python train.py --d_mlp=768 --init_std_o=0.0 --init_std_down=0.0 --beta1=0.9 --lr_head=0.00816 --schedule="wsd" --final_lr_fraction=0.02 --batch_tokens=65536 --seq_len=1024 --dataset="wikipedia_en"
MLP neurons of a small language model. Each row is named by its layer, matrix (up: input weights; down: output weights) and neuron, and shows model dimensions 96-191. Each number is 200 + 40 x the weight over its row's rms, rounded and kept within 0 to 999.
Before each neuron's rows, "fires in" lists the words (lower case) most often at its 100 highest values on Wikipedia text that the model never trained on.

fires in: "s", "final", "international", "place", "rating"
L5.up291,180,248,222,218,198,222,163,121,171,215,220,256,167,204,223,216,219,261,232,167,305,174,199,175,165,182,236,195,244,165,160,246,234,183,234,170,235,230,167,156,179,216,203,244,171,231,177,166,148,139,174,182,220,227,166,149,213,242,268,185,209,129,160,226,255,162,187,203,237,253,209,126,183,189,258,156,164,229,170,130,115,197,240,221,114,169,236,211,163,188,219,216,153,238,259,178
L5.down291,232,219,202,202,205,201,136,227,154,140,218,207,237,153,227,201,189,185,299,278,161,205,302,192,190,249,253,261,182,250,151,240,199,201,180,249,217,140,198,247,146,150,255,126,201,117,239,148,141,203,295,155,221,253,169,302,207,197,159,190,189,253,155,164,181,149,173,201,174,215,158,249,168,253,212,168,220,191,247,185,237,221,209,168,245,247,264,187,237,184,166,183,246,221,168,148

fires in: "in", "that"
L6.up218,171,194,146,153,144,191,160,214,162,158,185,269,231,252,211,61,183,221,191,156,157,221,190,246,175,144,278,195,175,228,156,186,229,252,183,156,173,161,183,195,173,245,194,226,155,155,232,199,231,168,271,229,176,224,237,191,250,171,174,219,210,206,171,238,264,172,129,203,222,213,264,214,229,167,167,163,196,263,241,207,166,160,170,274,227,216,202,236,154,248,244,264,189,211,235,168
L6.down218,176,197,240,236,227,218,250,120,235,210,158,201,187,214,183,242,123,172,145,218,214,204,226,191,229,195,176,195,282,224,114,116,209,274,123,216,158,227,154,273,173,255,206,185,201,221,172,196,183,226,168,225,165,159,166,271,208,239,239,203,241,230,243,179,204,150,183,172,257,244,194,247,217,206,230,181,231,196,216,167,263,163,207,201,222,158,227,179,174,221,256,224,137,158,212,172

fires in: "division", "number", "corps", "county", "ship", "group"
L5.up467,212,173,151,150,136,146,184,162,256,143,208,161,129,146,225,141,111,153,162,153,223,191,166,191,257,162,196,221,201,182,217,189,212,182,256,195,158,200,173,178,288,250,158,133,163,179,229,148,229,225,186,179,276,207,188,243,210,227,232,263,158,223,227,261,157,235,176,165,212,221,191,165,251,195,221,179,210,248,211,225,206,200,158,194,187,167,199,151,232,211,232,173,237,197,228,161
L5.down467,216,246,321,161,156,140,202,133,217,175,189,208,221,244,256,214,195,164,159,189,244,237,117,162,179,196,220,173,169,268,165,218,181,206,208,179,186,124,208,177,244,191,205,263,270,207,199,222,203,163,228,229,140,123,207,174,281,138,224,102,133,248,190,226,235,262,195,201,182,197,264,227,199,196,262,244,266,216,233,217,188,109,205,221,218,191,151,278,150,252,208,238,226,163,148,101

fires in: "at", "16", "30", "15"
L5.up393,281,240,165,205,172,215,217,178,147,169,290,223,246,199,215,167,136,130,262,219,247,178,237,187,163,173,262,169,286,215,156,191,222,208,229,233,178,206,204,176,196,159,262,280,159,143,200,184,200,195,112,255,205,156,165,186,205,197,165,183,182,157,149,205,134,188,193,166,207,177,183,152,241,303,126,178,200,190,222,242,164,157,191,221,132,229,192,164,212,255,205,209,154,141,147,183
L5.down393,172,151,256,110,228,221,179,170,245,219,159,206,167,232,225,201,197,183,223,157,120,254,183,226,215,226,241,192,129,200,144,231,137,201,213,148,109,212,234,119,230,202,216,198,218,212,240,240,272,200,265,258,146,170,167,232,159,216,231,204,233,204,239,163,186,196,198,234,149,260,135,135,238,198,161,128,160,248,238,168,235,309,195,200,210,203,145,148,193,199,218,235,204,235,225,212

fires in: "to", "a", "without", "reached"
L8.up534,183,130,198,134,147,211,248,157,138,192,215,179,256,130,199,221,201,188,202,184,205,198,174,278,188,252,151,214,205,190,190,280,222,191,202,293,190,198,183,157,179,159,274,226,254,168,255,206,258,247,179,185,219,199,133,228,230,163,186,140,223,203,259,236,124,190,149,120,244,221,229,185,222,205,189,152,178,147,260,185,122,285,179,238,233,122,168,201,229,232,107,228,103,228,156,157
L8.down534,200,171,294,216,208,142,210,218,192,160,212,169,195,148,157,223,159,150,277,163,163,166,203,203,159,198,199,193,214,185,306,220,254,250,218,220,178,153,256,221,204,222,195,164,253,226,159,192,200,212,249,180,219,231,159,171,214,180,227,186,159,211,153,120,159,201,190,229,212,303,210,197,234,221,237,265,173,181,175,274,220,162,169,229,171,172,144,134,195,152,234,176,207,121,246,223

fires in: "this", "that", "all", "seyyed", "each", "different"
L6.up343,167,204,111,171,144,191,187,167,132,96,189,126,183,213,181,177,237,182,224,263,198,186,173,254,254,161,239,230,294,178,164,211,224,195,166,254,218,223,150,208,228,253,151,235,148,142,251,116,193,155,150,211,242,215,186,220,237,185,130,152,161,165,186,221,216,209,169,254,249,208,201,206,240,208,220,275,173,186,232,173,203,258,264,292,127,220,163,141,172,151,187,167,265,221,180,203
L6.down343,173,222,239,192,195,194,143,283,180,247,173,219,180,170,191,168,201,238,235,160,153,182,208,243,185,242,220,182,202,193,252,185,163,241,222,249,255,181,310,259,137,262,280,181,238,159,203,243,157,181,123,172,252,92,181,262,159,161,149,212,178,152,212,158,208,202,223,172,213,243,273,194,208,163,187,191,196,249,192,248,268,156,223,166,209,228,220,174,226,212,234,141,248,233,150,187

fires in: "of", "one", "first", "latter"
L8.up410,239,202,133,198,207,233,170,157,169,197,202,159,211,192,207,125,129,185,175,196,161,155,261,155,194,250,182,206,202,145,193,251,218,238,218,198,211,206,183,207,131,204,181,182,190,206,221,221,196,251,268,205,211,181,155,227,137,214,143,233,211,227,266,337,189,227,238,182,167,233,174,255,208,309,217,134,221,215,219,150,184,219,224,233,195,268,182,223,110,217,129,186,158,226,175,154
L8.down410,232,228,186,101,201,196,226,263,220,187,225,210,201,160,107,229,271,180,207,206,182,277,223,208,212,157,168,253,241,250,167,190,187,186,205,209,205,215,145,245,266,180,179,279,240,153,164,168,182,153,223,199,226,94,266,158,216,244,242,230,278,285,208,161,216,124,166,212,180,232,120,193,173,166,160,298,161,129,159,144,137,249,226,214,176,159,149,209,227,201,228,244,217,224,218,244

fires in: "year", "years", "time", "first", "platycerium"
L2.up490,168,170,134,217,147,156,219,275,171,185,227,230,192,190,204,153,151,244,182,192,166,166,287,222,158,238,225,166,228,170,231,227,238,234,192,270,250,214,219,255,258,199,227,262,159,259,245,174,236,189,191,184,130,313,182,217,195,217,198,216,217,191,224,191,263,156,167,189,195,224,223,178,231,150,235,112,191,254,222,181,177,151,302,252,152,200,196,224,212,207,166,215,142,146,167,192
L2.down490,146,245,244,175,175,158,160,195,188,203,141,271,281,204,190,197,221,228,213,236,189,252,228,182,190,204,190,190,267,238,208,255,199,198,154,247,221,244,176,252,182,130,198,203,238,241,274,234,193,170,234,157,176,189,215,164,177,280,241,291,159,211,259,135,220,144,191,134,235,298,158,154,180,172,188,224,233,213,215,196,230,162,199,288,270,202,244,138,190,187,175,165,234,231,201,171

fires in: "york", "french", "chinese", "russian", "soviet"
L2.up561,182,240,117,174,217,179,182,157,170,239,181,230,221,134,139,184,178,183,200,263,266,181,192,160,210,111,216,193,274,144,236,174,176,216,168,191,211,286,257,190,208,192,154,271,234,197,252,245,173,244,247,171,266,194,206,188,247,156,130,256,224,217,189,120,174,227,178,229,224,231,216,264,192,179,230,195,254,212,200,185,113,151,202,223,190,153,148,194,259,203,107,174,191,248,120,242
L2.down561,186,318,167,158,191,178,228,187,201,198,230,206,224,272,187,185,248,194,195,264,156,251,224,158,173,215,220,213,147,206,211,190,198,164,128,201,192,224,214,176,186,162,190,189,208,163,147,213,174,198,228,211,270,120,188,294,212,232,227,204,189,124,208,205,151,174,229,245,235,229,204,175,168,195,241,273,212,232,233,210,222,201,117,196,247,178,160,206,142,203,210,167,166,212,199,230

fires in: "there", "information", "study", "location", "results", "areas"
L2.up317,211,191,178,213,189,151,308,226,200,186,189,169,256,210,265,177,184,213,153,191,207,170,246,206,128,222,171,125,249,202,183,136,150,185,180,180,226,215,162,213,168,211,197,247,233,263,201,196,150,180,126,201,196,234,226,163,207,206,170,183,163,230,156,229,170,160,159,238,145,180,177,184,217,278,283,257,169,193,223,195,174,190,195,225,160,166,209,202,318,151,227,199,188,189,276,210
L2.down317,267,169,201,195,181,159,232,231,157,197,176,189,230,207,220,149,170,165,189,142,205,223,217,216,212,225,200,253,155,206,175,217,239,234,123,172,247,203,147,206,163,167,199,200,188,182,176,147,194,129,181,194,224,192,224,233,209,275,163,201,212,160,188,208,168,214,109,173,248,246,167,158,229,192,207,286,228,201,150,257,191,148,170,210,245,177,277,224,165,166,234,214,190,216,287,190

fires in: "as", "that", "wilson", "larsson"
L8.up475,250,201,172,152,128,204,143,231,125,204,224,209,175,148,208,235,216,155,176,150,243,180,133,256,228,174,256,198,272,183,161,165,206,208,203,119,244,220,208,258,299,188,123,132,233,160,281,184,267,147,119,175,219,256,168,145,201,174,161,159,209,152,219,238,141,186,162,284,192,193,195,265,262,203,221,235,190,221,228,174,200,187,199,212,160,203,210,153,208,230,161,188,168,204,196,270
L8.down475,197,202,245,263,201,206,201,224,180,144,249,186,112,264,186,131,263,216,218,207,127,158,181,198,211,176,233,140,191,202,211,224,221,190,198,235,201,210,241,195,232,257,231,236,288,123,152,172,174,140,248,158,245,167,222,204,160,208,133,110,179,174,189,176,202,221,205,169,236,211,181,184,212,182,196,255,223,110,160,218,225,188,238,173,170,162,256,30,237,213,189,240,185,191,198,264

fires in: "women", "them", "children", "men", "he", "they"
L6.up543,216,206,200,214,158,106,270,223,244,219,149,217,156,223,129,172,238,125,209,245,191,182,231,152,232,196,173,188,238,155,222,221,222,181,158,269,251,205,206,119,251,208,184,146,157,195,173,182,215,162,166,204,156,175,195,222,204,243,164,323,224,202,196,214,152,193,168,219,261,290,180,226,227,196,215,162,197,193,224,122,217,203,214,168,146,231,177,178,129,170,222,257,96,271,208,271
L6.down543,173,154,213,237,228,219,180,184,246,121,174,209,201,159,193,238,140,175,239,202,238,271,261,261,181,178,239,211,232,187,249,175,180,211,262,251,247,141,208,287,236,93,180,280,259,201,226,128,220,131,275,185,171,133,234,235,196,172,242,202,218,187,199,202,242,170,148,186,131,169,233,230,218,164,231,187,176,257,178,263,226,163,204,177,159,195,187,198,312,261,293,170,155,213,235,183

fires in: "band", "team", "school", "game", "drums"
L2.up626,187,203,183,80,169,136,272,164,245,172,202,185,162,183,213,163,203,152,155,251,241,205,198,142,106,223,182,192,237,200,240,276,221,224,173,125,133,148,209,212,181,163,247,151,226,159,200,221,259,183,214,170,253,222,255,177,259,189,193,206,255,201,204,210,148,240,136,269,178,211,210,207,209,192,193,211,173,210,162,164,171,158,334,215,278,131,195,275,174,237,221,174,231,221,212,151
L2.down626,243,220,221,216,208,246,233,207,166,201,179,239,128,285,287,181,208,219,173,180,205,281,222,194,243,184,172,259,165,267,227,175,241,229,212,107,174,183,207,196,135,271,167,182,179,200,201,242,160,274,171,184,178,101,177,160,245,241,209,191,189,262,137,193,210,177,162,172,223,194,115,227,143,228,178,212,257,231,180,137,221,224,166,125,289,258,212,129,155,198,279,269,209,161,174,197

fires in: "as", "did", "does", "do"
L9.up540,208,181,189,212,116,150,175,262,238,101,320,219,189,152,140,171,185,234,183,208,146,224,174,234,218,161,201,113,198,209,150,191,183,224,180,293,175,210,215,256,203,225,210,156,160,248,174,154,202,167,200,174,231,237,222,195,204,223,238,218,201,202,212,171,188,172,118,185,213,224,220,214,256,204,164,239,184,109,258,215,139,172,205,136,153,179,177,215,160,195,277,279,211,213,240,207
L9.down540,214,162,164,294,189,262,158,194,206,167,181,174,175,207,183,219,215,223,200,250,210,238,195,252,308,151,212,129,227,216,118,165,101,219,254,170,284,212,254,214,250,194,198,159,140,136,245,192,184,142,181,164,203,159,235,151,210,218,176,236,187,227,154,205,229,183,186,213,234,149,202,256,215,216,188,144,164,249,208,157,157,243,125,188,176,224,149,217,237,163,190,160,285,164,178,172

fires in: "produced", "largest", "designed", "reduced", "active", "important"
L2.up447,229,276,149,85,127,262,194,176,178,159,256,225,200,165,179,144,232,158,179,215,225,207,194,186,197,230,226,169,223,246,169,252,145,263,212,247,290,227,223,216,239,176,210,188,143,193,198,181,212,193,181,176,228,243,219,177,189,196,253,173,173,219,222,258,190,180,189,258,213,200,195,226,248,232,208,176,139,228,171,240,151,207,193,221,123,127,219,252,201,198,120,181,149,289,193,147
L2.down447,224,238,217,224,235,217,202,245,234,152,183,206,233,152,252,229,234,207,205,198,206,192,194,138,118,213,126,183,102,171,215,202,223,198,223,211,173,141,266,113,180,208,150,256,200,209,188,259,193,266,208,187,175,182,223,230,258,228,159,259,191,208,208,173,191,136,168,171,219,219,227,212,181,194,140,158,159,208,127,218,169,201,250,179,223,193,193,205,150,203,209,135,166,199,191,225